Part of a small language model's weights: MLP 1728 SwiGLU, 62.4M parameters.
MLP neurons of a small language model. Each row is named by its layer, matrix (down: output weights) and neuron, and shows model dimensions 293-420. Each number is 500 + 50 x the weight over its row's rms, rounded and kept within 0 to 999. Numbers have three digits each. A neuron's up and down rows have the sign that makes its largest values positive.
A block is one neuron, or neurons of one layer that tend to fire together. After each block is what it responds to, as a language model described it from the Wikipedia text at the highest values.

L4.down883:478512468543443461583540557464520498537594493413563411552520534410526498475526462519542552424486547556535410509468446422624488527429436566547503464483497514448427613609570507541538462560528540417514480549499488478514491514531499510476531515464619488428558591505490550554452546458502504440488486474511546456514425512417531487431522482535557438470481468497503483499435495469449511514456
Description: Hyphen in compound codes. Mostly hyphens joining letter-number designations or ethnic compounds (I-10, S-band, DD-114, African-American); sometimes middle pieces of proper names (Tur-b-ine).

L7.down172:481522437427545483545437578457529561383485414462565406549393499481486439491550511494466489462475528469458638512450478466551475468533488464488493540546494422526510433458523443526458519534553580543456529575532511524502492492512435396407491604418409505494529548600473578447440509457498560483598493466514609505532523430483436424509431493500494503540533469529574455494487337472462431501488
L7.down489:579487565463500487527545534542541548469456485461412511454437476420533443478541510416471582480533534505496553536486503560368468551527510591515447537519558498415511482421470487514423514500557578543489444486576466506479515559567506549444529455396473455534511552450471465487481501498469540521450514479521526403448585528538484534458473499537600526485516504554450507453437445505506503540542
L7.down711:510441509525540450543563486473466471558529482556444456524466576503570506583484500430521496469516456448502558469521470487444483494490551464498474525456396395431477494581558438491465524534493536551489436428480477538516552391507440559579497515476466341504548499470516556418458515495453498492487545486448483439525470556444518478569502482511575478446492461571450473543525490582490382477485
L7.down1037:507575481459496465508526429560555506504423570528484478602508542480487493570546481463454441502508504515506540484536478522503463451464507528426446497510494484532464447563487467551559411509429457494565518569498395482381491495483550442483515544498518605505490527459515569470514436531509479503550557485493481458425469520568522560514461467531431621458535461536530503545490507502431592517482
L7.down1468:429395571387487527428584519541527511531441501467480514551448487461439529476421469476451537464566517386568424407506520435492493537512517470525444519463427392491521538454433490518449508570470526476476559505473500541477594469502397603459501472522440427472539479438482473514446556507496459464469413529437479454483425567506556557507523430536517445462584427540526440414560490495515455530571
L7.down1537:480438503395487495519467450388495525449482488520436456453449531472576539520516465443488516555460509439537458467442541578461466433583501499409461571531449580519519454449512505578460509368376466552470422575457505535497502379562561388445518540485491507485535596518506507568573515422539614467506514532554489503481533607622492443452485540426566441520501539486349445468396471540517416414456
L7.down1567:529441496440496508526457441472507510489562541581462532486504432512516454441504504508529521461509554537479466480510464506484492511473536526498497540529458473549531451446491484488492537420478493606499465465425490471494556598489483498450550472526440517599524434494542540572541549480482470499455563452503477514475528515482443457468555522521454504571595516485482456507518385578545485492510
L7.down1650:511484490529518507395502474485534543515530485582497488533492455479536522500571554544539424517533546532488528445512452451522445469453429445491496485452482547429482403484454560526470445423406554506466552494521455434467462477485522517540505466457552553406500455555498448434455462504493438463542589542509497502489449527500456564443493461559424564491533528504596444533500520434501467499533
Description: Direct object before a complement. Object nouns and pronouns right after a transitive verb that takes a following prepositional complement, e.g. kept the project from, signed him in, relieve him of.

L7.down507:482521534517581525528527513481490483421437436402412483553455512502492461467530475509516467447442531442501503523551514593454477599458550511534430491548572502473540555479463468517531459427542407509546510502517538574551575441522546536534501540543579443558508509500535448470438458441486590442534472456460545481537557512397443540491419517543499359437560480463583435445505495483562499528449
L7.down597:515524569459487532490510481484589579471413501533567465400464549461531535512408544542418489408480477529520612497476522423496475510526470494493519485496477450470528555526498507451480461558473502477531470492508534470515537480570440548465501510503471459481570629491519518509453546560412506437561530530500518498497498527535491511554556562571519421478492535520416523418519473495560514451407
L7.down786:473484511497470477606487480499461437458654453484452503514466551518506363506632526508505505515488533533432382433432435472524410439454538524464480402571467465434526441458532465519554455537533509489618539478505551496461496509529460547501531523508426425509540438559529502513483539519593473417532517469528534489473361582481420521531449491556491511479507478503535514476487494506506579518489
L7.down1086:460566477486437514447386577457526457454547533583445500487552440417516498487524417482454529497562587452485408473435444496465494554453540442432493482501398499556554470450512476504606540590538620493462523501464478522560525433519458366475599451554516514541449449543544609456502436495517507522504537501551449529541443431445469465501417470520488527478492419538534497416480517497531519494518
L7.down1581:530498525505578496577627470453493416498548524420482473522582483502543515506466466478556518521601513593534505507563562550525449517571509495519460514508482433442486598493472556436474541544529442460526497461443559500506462457574500555593500452567471477510492497474418587556441557467505434499471523427517458490524528478545510518455561501537462604467463379525512519569437475469476499476505
L7.down1640:603430561456474491565569517515541533513580510459521484467511459510520572534455456472462491509450605536494506506468558483456501580448664474494511393527475499434465444531502531526495486561470563533494492488606514540499496491492436490501471560479515487453485542410575566503407573462466536468502417391450477469442462502544448375550470482488473436575452516456506501421529614442478541569452
L7.down1653:526440480495452441463488549515541429517511472551439464641557485512449571457498428529489511518564508452556505533497517599434494554511471483471519572604468512537498567498537480496413546506500499473530423470506458565484558497547472603407593519482500461486503547468459499465440600471517551382528564473531490569493567521510494533440523476464531468506473454467507490532625491471495458467472
L7.down1670:567482534481505550480498515585469555519510545477469491460528450517410509590533629504506421456545452454491612500535453507506613547536458461418465532521533496499589534476529473495473457553483455405505533490494563487557545519536482483466552556474487437434533522456504600560451528489524538517613589583509530464421506554478543516562496510528479401475439553530490421406519536528549596528579
Description: Stat table separators. Separator marks between numbers in sports statistics, such as table pipes, the slash in footballer apps / (goals) lines, and score dashes (8–2, W–L).

L3.down108:533407527430539522494636534469523558478548513523419407563511521460568532597555451459497503553536422474522409598545495486478552454546419554583560513446506578486548455455492601430475449421528481535575465539551506437512486453567446516473482566513544481504420487485563570565585554431482528566557535444571477457426532559567612531513461553458420479467480480541552456434558528543529509522426
L3.down265:508516475470413484485503471470467440498544453501580421469449498517527456495497400479454468518463470600492420495476508564492462539421480509512490500511464407497475345515533457408480462437485487570500528478532456564429466560492535579444554519464452548552537499472506579602600535507497508460552523603521535538471529549542508462533501559473459546458483469565520533550475467526508489543469
L3.down520:492422512477466550469493371467448505472527589575499506472480476527524475494551452521464518476572508573499489486423447524526538420510511502504531457518486476484417519484582414439553451446466469575556525460562413519496524480528607569507433532468490495487604532462555428537510469486550517484504475503470512513581464586395584542499496468481422469495552406542493575579445544510425529373524
L3.down623:540478494493431448560618511509461511490571470482470403543486523452503571464485506501478438569504497451558594451423522387428475484548485506553525503557512460459429539486498469509499535511514443552507467500528490511606372410407477386558481456571505511541496483465408500429447554555464530477490520574530474472432580425450459464426518467459476527449444514509454493413459517605497447451558
L3.down692:486594586537475490483336593556494559457451500560469512443545511398505474553346532408483480483492472509530516494482511534501517527494464428425550510583520505506554547563465510573515602571449524511574594472532439541451565476497476459514448590527646577457550456462460500568508526521501521468564511506538519527505535430525542574455416459502492521520478519547495483413510475467398524478465
L3.down782:508470529432382442521500517388370561487524475508517463450513473413503489448524496526500568547584563454557486471392495559565577475461541534537461452486494476403451504545454535512492480521494387406492540495518423530531526492461529481464484439571579491446518447542499542549479557422528519522530546461524490446497481465505476469530518524485479531526502430435502516580479430476430532495517
L3.down1176:491499468483488482547470502439515526439467418537511456608497555595530533510535470522423522521526457517548538483470507586443469551474529511572572486458498524486563417545459530485452541427539454517509497470505496603481596534419473499497482440433498564559476549401483560558437415507601553486484414588530472446494443507524543488509539558560487608498456509472504447468511447538512541501505
L3.down1345:477475464548522455502539421439559550514441488514440484406590478462526509436486412538571513508538460516516506489484503553523515538498513509480551475536386496497498492553535441574521515499466510483539539513612495507536466493589588513496489503510507524525493443484555549490489509522427514526436462494507517494465508539499538490422571437511543482432525491578532477616541480512484467534513
Description: Head nouns after "the". Common nouns, or their final word piece, just after "the" that refer back to a place or thing already named, often buildings or sites, as in the building, facade, mosque, waterway, creek.

L3.down421:547503408507571465502507450507530502440539441568394493515388536415529487508506523495468524550628533515508447379470486536464454439539548496485590463509467529524552533437594505487471531540536476459445484471467481515460427438591495518517522500530465510584538478488497514433515485527476565507493485531486536491480551476507389346485558546506524460435477482453507460465510497455588495426456
L3.down515:445574498500505515621532526449458431536533499509585533576466465489495449506518538521427515526543485459511574569462477515496472490503458521527381494574433518452452532538479479490475455474518452438373493479511508499465489519447450530554556518533615522539460429443545487471546545493493525507582484551467473516584401530455431525373619615455528515536468525341412501476502503597531469579532
L3.down593:560460524484562479458407452482553522443548551551546577484463513454477386448478426463524571538547522511500557488493517471514606475460455482519507428550487430496552556441546458444490521474570538579453625508543499471511540378512547554491492481481486531498512500561541536575616539586493553514590509551591552501471504471504485529532474465430605474518472543635535478494576485521538452504578
L3.down635:477536513606469488503417506486504481497510555414425464555505445485472450542504522561500578505552531538505415545495506509419495531514483472564442468458495496535564358456390512458487436560474508550520642465447426512411480556450468513396448542397482549498428500494484509566597524489530537505453525538563492490504551476484506424435517433544552568442527468497622492522479462474466440522549
L3.down843:492481449566566512656546429459467526549438524522475453491424474461563528543439469481510483530466471389455457457499428472453490450549505546488473454414489503545518443540526496496454456468519429542510504446438489572470449475474457479396405552491415415556553512444485618458381545594483615444508424478494494376430559492504446434536469492471398465450405572500549481601440495578536476492434
L3.down862:515530521598485626493417546588528495529555507444609471542483597467639461536419491486453560540554573569544421463550444439431391511529456488474530480532515427567504428519456448464532483523603549413541609484451448584494506467448551490516535574486543544518539483494560552424434522492519531561487436510452514518393496418490471411455505450558480467550509525509529536518570428472473480559559
L3.down927:483518541432442425467443473460470453524527536492438477433367504473504492488413513465496476568537523505520430500489551476552516444453512490462447565495472535559469483452551515452453485605481542545507455410498504473490464477509447479501463532537575591463421520446470494608479516467577516392460497529498520526434645613433572422532468430501488518554494519585580499483513536497527579508494
L3.down1181:453476601548549478492534507593561478602508594527555466421538457461517490515484510471528523546576568507450451495469478526424423552465477529465522482500575499483572559525482496587429475583498509483505509570361474529512483649466445487431432577410530497644528542495491569403541510477427550553457515504505480482505433484433554595396408648469516446545507444564528565485515520581433481513531
Description: Actor-role links and name fragments. Fires on "as" or "played" linking an actor to a role in cast lists (Pratik Gandhi as Vitthal), and on mid-word pieces of unusual names (Cheol, Evo2, Doo-Wops).

L4.down375:484529414455482480568490478470418524504537467482544540605466509418490576563483433538411477464524528481557511481481531573491422475459426487494580470409446561417524450458509457500608416458501540516541498536594502549497498544517456405487498551516505503461564447424470504586475512623588495563476462582547524511447535539540547482427431504454442509504526431502511440512519528498479545563535
Description: Entity head nouns. Final head noun of a definite noun phrase naming an award, event, group or institution, e.g. the band, the Warped Tour, Thor Heyerdahl award, the same round.

L7.down404:572498411498475562546493471512470540507412480546490426479624489501542451460531485518457487517465446503472492498503544478548457473600484500456559638514476550576533476472534461495564424406459396494564484488468485475518494576505469439514537551430461501475456509428471534586607557513422438463529525524469505503507510538541500513474544602484468506517501565409451502475498526494551473439505
L7.down966:475549436489440490586528474536518513454589541554516552561498570557471565559544534480540554452525474526449528450425465504591472571528513442511464499574405454482474584482451548501510466491540459488593533467555466455432535456484485440501517529512506499477534514381529551473462492460496502524465571415500521546505500477581522507499469528455534497541523584479590541544488450543482569440445
L7.down1231:501527435580471459523483486514532465458521458548480431528524535499473504564616617471460402408493443412468498535513512527613477481545528470545535583444532539521480477539519560503506461499325522519532523447537505497412433491499584378432543504513499551583514475529488521434499439596531529535603570523401623515477456411555493526477456445520582557444500625490465407576489509491489589478435
L7.down1287:549486559467513464451565459438457612500468503504541456530598489554484467451532472509504486462391558509466498432527524491539489527519464524467579544516486508549544491558471424509520543414503529484490476486495461596466547533533519484557486523534580541500487536603544616445483512473524482568531495475433591552499460514525518566390469514435516436501492506592516493617475488504575498465502
L7.down1372:439483440485486500523468522549565454489518526562467450505499438446487579510492530491431505476520516453388564489537478474504528554487509454451471506529528520534516574461479481526411498599408462581548513545526562480508445513454512423472551553562562532358511549516553484514429451554549542537574560587522530582431452454530518566487474476415514597448493498487528498465509493590514527476472
L7.down1434:470525477515450507558446495593470533662608404462539441434493451533450476469528537494489617508558550539533559577449498559512518476507472501572499466484444360495467493473467508469558548650514373541539495462471423578556431485436449448524525557619428518533576502446466568484504484533511509581461461495578530558605461468540577573532447506564580479442551490454538436505498500536507456491524
L7.down1461:382514448515500596444538453502522494546461545476449481484531527517556513463569492539556466473628501478490535520544443612513539513512540525470472434433480536520576540463490496509563486360393539543531560543548560449478570432513501414495508454409529500522485461471471573445520568465590502464563561498493517427477433491446607492471534513493467461505532531490607437497475457513440519512581
L7.down1691:411497531492483502595447519518446476340510467445496480526446451509504413543509580475558513477459432469529540501458460549506499431495476526497561489450518547500510527515519486507483451528464577546459487503452452425560490489545559488451552608521521497533535550489510485486520495529485535577500510440611543524503596480514436505509433512595427501575474458406406516540517527463499508478413
Description: Place-name head nouns. Final generic nouns ending multiword proper place names, mostly in prose: River (Roanoke River), Line, Stadium, College, Park, Hotel, Reserve.

L3.down227:500424591466474532510397453519522497464462643498547482495530487554434525438390530435511446536507526477579572492534572470504479497571453554517504383515467443550570503497458474558568540499493544483539466493563480549434452578431478500469508546504527478553486514491527456423573499574460502443520435450540516551439509455486460492568473574441531597559537528517530464555437456478519504507565
L3.down346:510575462531473489548496456484549466550423542487515476455398499525543507493384529455455414497502501502534496517428498576489477510455479546463514455398530489473541404529481424555533577530498472480510543480555450572487401474501577544458557541536587497557519484478492457436554452507495480514526593449466553461538478539510498576507473433544522504536507582459471618451351455508425479611551
L3.down567:580531557546504545432445535481448538489519447455542589556543451555541498513457543502590466560488478483491513482408513488458539553502440567396461349494462558462573467489491516504497537555404443457534506509450471568433550422576399393572469532515569513544441458595492508373484489415513533490567531481509440561510525585439442459500484510529522484577458509577508522440377535382438522544547
L3.down1009:429475464497405454490504422407484454490561590522596452518385516525491476521472529380457495601492537602509475523449475494407469497461453557538569552513449502537485626487499532505491467514434537479548465508548568576457527515581473581565568577491472427552507534562460521488475426470494455451530534544431516460472562562505479496473479437587490447524546516444425489584448506510465480464576
L3.down1300:529522529570479511503515566446562481502416468456526545556503499532486529570452501553603477483466533520589456514472423422518459408519527492505506486460515543493597530501514460590472551501557506501477475546451476601367416503441464490554478424347443479550546525512463500495490420589473495491539547617443595595530541410522502507495496440513520506429505506404561504496549544450391465464439
L3.down1385:473505397509490493439465474579498450423525474420559495497519561551487490593565504480456466569500487466516529521488437525558449469525466518457426396477471488421503460598568502511532506437495493376458500505523509565475459474523500406560476564485478532570488409518472449520525524435592537495585433516555421411621493486485502508476509564492452519460484517506463500480474481560527554532482
L3.down1581:492579514478477492520519566464411490502562450514600482498575505382582457494449477513495472536491468486501500455471519500416512501398498537509547458513455426471516529570509520444581427461571481540456516501518478479494531424479411483429505521598557584463626516479582521558513570494619482540552468486525479546523502488483530558551402535476528526467478445533527449507445526501523529480452
L3.down1595:458557458474438516541439474438532459433574391526628466489432542502576486515541436414326464526505568523512523446440544437503517508445508551485485466510533448520501527466450531548499487468535479491514521456457406535485551430540459543556548537556574556488533482483521455485488419487516474532492473500466441497558575577501584549475436448508452521519479471521475498457470529457464505484487
Description: Head nouns of referring phrases. Head nouns, mostly after "the", naming a person, group or organization already under discussion (defendant, player, band, company, club), plus "born" after a person noun or in "(born 1940)".

L4.down1565:492408425521500457435556568584497525419449520483505523575545546555527561408438511502532516496543498459544452476557555522455466504430526539538536533533468452521527485485538529567470497527419528626469585453567387552519514416408528426452451453476479515510435530634491586443511542388491520562460525520518478557509478488560522372427577503458582467528509506456528494519564544517506573576486
Description: Word-completing final pieces. Final subword pieces that complete a word split into tokens, such as o-ak, sl-ug, she-ep, kay-ak; also spaces after table pipes and coordinate slashes.

L4.down1579:448570429530536422546477480486493488444612437506483480462520597524589498479503465408498489509435549487573557485517541508417451521536390494506546462492535536486470501490483561509430546496523476470518446439460537487478495497539516511511505393508508541432537459514515458528460500596469487498456533550485571500461549559597439556508385457417474454446529452416506425467523529569543602508490
Description: Word-completing subword pieces. Final or inner pieces of words split into several tokens, often foreign names or terms, like Quech-ua, backstret-ch, Bapti-st, Realeng-o.

L4.down422:507494477509410474478498553548510571475527493445427462515458513471563547450494503499538608395581520512553389480556424440483493541438511445551599576493522476578575521509531480567515485490483568523422520457611542503506471465552469526523565489492526497465523410505495468438540592470457488498472470418482495487433472533532503375514482465544441431585549558397552561512428495420510430529484
Description: Structured list and table delimiters. Fires on separators inside structured Wikipedia text: "as" in cast lists, pipes in stats tables, coordinate primes, and subsection "===" headings.

L7.down20:523519470511508451482420460422514505503495557533580511422443613565472499507514540418541583475453508545465548378468518536572588511506548483546457464547450418522560491493454565479471429434538473575547521528457498547409540446544502482442474479463520400433506428499430473542489450460530555454660562490458477562502510542514425501562483518548485521526396483569589586466568488659505489524521
L7.down23:498471491495451554495515562645505539523492499502460513532472520458584506519491443522493542534544531541495571457533452545501512464425403536507345562532375556504513496519555436556425445450516373495436497558512477394491459412543474382474463497447481513530489562548531548484408504527479453499480520528462422476497504499456466509492569536595495473518452489587482573496524559537469410518560
L7.down159:466375514550531472503567459516513518549530402525524451510534532594573532499528426461509484530459537459476466547529569532533437562567513532497526521458468406479556446463502515424510572357517563537574502462438533570587557411534517619509453475574554473492565473545458547580570461479471526528480488592408525581593519496595468486496566522445559466481461510519448480520461476474506480469441
L7.down504:581481524501540531411480538553555479534578489479490509431565478561483502456503435511550516507483519471439522428483452463454435429540539532499497440499511341458528505501514429450449467477520414477576523480412538649498494511556503461546441586393478385490495553493487490479496523511428522483452444482456568518544407523463437495534557508538603475453505431496457486370470583483485503544584
L7.down704:490546486463510562458461525570496573428453507394382546561514469485576427472518506490537496552549543484509544548504490456432504461505447514487514463626516537499528538508430514505496502434523527480538473425528511527492504499468423465536494444415543528476500502525545440528491492438532461441648467457468528569533493468525546522500501540488499467513541480630533515493392430461507562439493
L7.down825:463517411546480601591509546465578484515548492514524511583460567531550401443452468485465473525541516479534513519604518536431552504486484418398493562537493427487566529523468441529464538524448617480492403487551479501478380361529508488457538518564483568446519490530476533492493497394515529519493455466384457511503552519430599530455446575459557507457429411501486495519502477457462542534517
L7.down914:504473486479453619613515569459531578568475573503460486471494525506522491461491481403486604458586516422517501394540546548478549542502607491481503461504437496579531507450551510558470512411506457483505423501455478539488538442478553648532475471633553510474515481439470454525467488433481498383484394481475474473490579463397504551536530604601586412502526476536487493458472549444485488520515
L7.down960:443469468510575517483408467487607536579489408527595504461433466486455414540461568459582408506412448550461521467467586484556510609498556577474519528439438487539567540588493455452490491455487607447460484514510526471531513532457462554560470433468552510401520515529544510536459427505634506542504451496481517529480545521439516549480490665557568433485525476449459510524551462592416463494540
Description: Separator after a name. Delimiters right after a name in lists and tables, such as dashes before a musician's instrument and table pipes before vote counts, plus list line breaks.

L3.down35:553441445496430482565587559394545461490532524517504488537541553514472509456540507436500566520454532465446519513516538503458537502524388557462636511505538448555500445524512504458509604440518478524477533523498437572519449483515526522525443462446524549536527447576479467498560465513530483479572496453413468497427509561486456557483469498534617506602543510521528505447458565603502487565471
L3.down240:474463513413471498497497474538511584434406572549484448548616437395532450532508483519492492518550434423434511539473504611513577552557539533491548537422536564533493511466423514481492587533486439483491507482486467529519550469477532503469585467341476466476524507476546522496431559419494536543553580450465526618450572481616440543446564577590574525533540442508452493468510568470528510490463
L3.down260:496485541518488516410521447506545471418417607434526437476564470427547492443560403527563544480552478496487398498451542462481557560487522481558510547514520535549523503538485487492516509491552575460517598500507493470520564518501528576468520550434506522478463509453446591459486514483471472537496468447496550581462584524557447479468554517580566578524483444590523518527468498491531546503519
L3.down627:426495476457492486471441483562468467534507606406517443491445549467446455546498459499434469561639404478557458505573519522491561492523486508446447554509576563463446578450433530470426523467475502461525502473491539454429497435448553458538501472473513566451534475476505523621471510491546480459601425529548516454516386532495483506538443556433319477600487466497500496431501499495472555464523
L3.down746:485457513582510510558538477543442513461436545528568423517500509467492476467458550591517566562492473500533500489458586605475441613528533542502502479453466502532520466582434476579472532501504455567530481558521492618474563464522482474416552531475525447544442530509465501383506564478433536546576426501416463468581493486400435502382501469549468501419515393597469507579472502494582507491413
L3.down763:533469554427500575542529448494457508444534523408501529533511483528542542407427412570567537562572570507512493506547548573478517446492445488485501475463573500540554495503511447479521533474540512344482455479523476500554530411473561461502472428445518482510509489548476603443421473493483446518595481562415566497531517521559428488521493551445650469477459522571530511605484456494518436443480
L3.down818:590446376533432487477466492511513400562495376515473503460532521604497527555560546526538545577496479564494428529523518514562437516494531459582535601456566647426486484454508501492567525557532542506504570568533499457527515384421548529483460558564464561527531541545546536545547550447549516495536504519530566561448490471440441500533524430470468473408538489462470541544548466503584487376496
L3.down851:482482469475463499548520471569498476529471539480505555436579485457508433596536490471487577439547568486462523388485518511514526514517467502519418448454577502536514551411534458376419503482515494463566509536555519542463454531486520572483480513490492547457492407448537523467480503507470417450522509464494553444548480471550477532454634536521496566489558617519536619552524491548478518485490
Description: Compound-forming hyphens. Hyphens in compounds and codes, plus "non" before a hyphen, as in non-partisan, GOES-S, DD-114, test-driven, Chatham-Kent.

L3.down259:541466565480489493475482559572419539573549558482485402549541503497562458536488426496499452518529460444478549593457394404498519539633448511494451507590514558582572483534493621487550464481547472561525511475505566461521504498549541406576556550470386513445575507540525484490533428483458407508451509495414401556438559471477417472367501431566578464511514511554523481461434469489475499488592
L3.down1031:418457558516580453540438437484503502487450461492445523509491483540410502502463516469520555472529512435524479606593484415526584572401449424522547500525532551526442543541473569477522522511493441492435493530484448556518438472489576439458541439513387382507482496525525510463458499472508471438511573441495561517519489500423432486505542573509416436468450452538467538555569579538522549513469
L3.down1052:426554526487454446538414599468545489436539395569408526456459575430505476503476490406580449503484509486497590576487469548521469534498531474506501429406536447529472506458497541365497510619509586541458493410377472429508581484484486528434523457412480579579528456542530577490450488486487521573498546542500518525482551513573508507478498399474542481545513441399486464468551478476510485483487
L3.down1188:545510468481513415525523489547505497534489457449392486494481461522407503476489506420443440497455478444468528496475527439518543516430491518492429478529525526539424572478562515535508465524457456494462481516516518402607548412456495516509510533502412503499488511574444491515557510410497550508554567469456555506503487530561380471509515467451497465434453480461390479533558493568484434468418
L3.down1291:470511488521488487487534572482563551506489476521429477483619445436574539539522477513543509478514586497494461543515598499530538445568512410510559492447481564528554501439508546494449485485572447522529472534429572516494448513602566465483331496466471561518460503500508518447431532592567534502625496513528528449497542595484474510492462594429544531511475594475445493524535478463504497482536
L3.down1308:497438503534477541433481483425498546506554459466575456373437468560589558517472434556542549549449429510580497493493563502465492485416497472511619482431446469521467495509535475530544490544513435476467432518484441550558638510567493590455484566437465481486441449508428538488522529526518500497563486502536533488518461481480527421483533492532589530554486572596540471475405456434569469579551
L3.down1596:474506492514450496528530505500540554532468524573518527542554500566534463494490491504430469511500434402518532545510528490573449557545455434465484573412473547506490531553494489565606486477507487473589566413487405504480512474561532539498466453517433497523458555552543512458520529522550463536526475440570548597490566528472545511602589454439472489451521490496450519558461541513552547500417
L3.down1639:436480537512391446496379415490568489504531437477506408526561538466502502530536488383488522478512513452445530459478530516522480546562479422567531451486469575418568479567504408566654444402425514453530559467497517451528519437529558492547448487495602544493483506548541532507525406495544507495425474549482538400542486515435498530514480555514417500553537539438510441459526523449480429465549
Description: Mid-word subword fragments. Short subword pieces that complete or continue a split word, often foreign words or names, such as ch in Hopscotch or triptychs, and le in maple.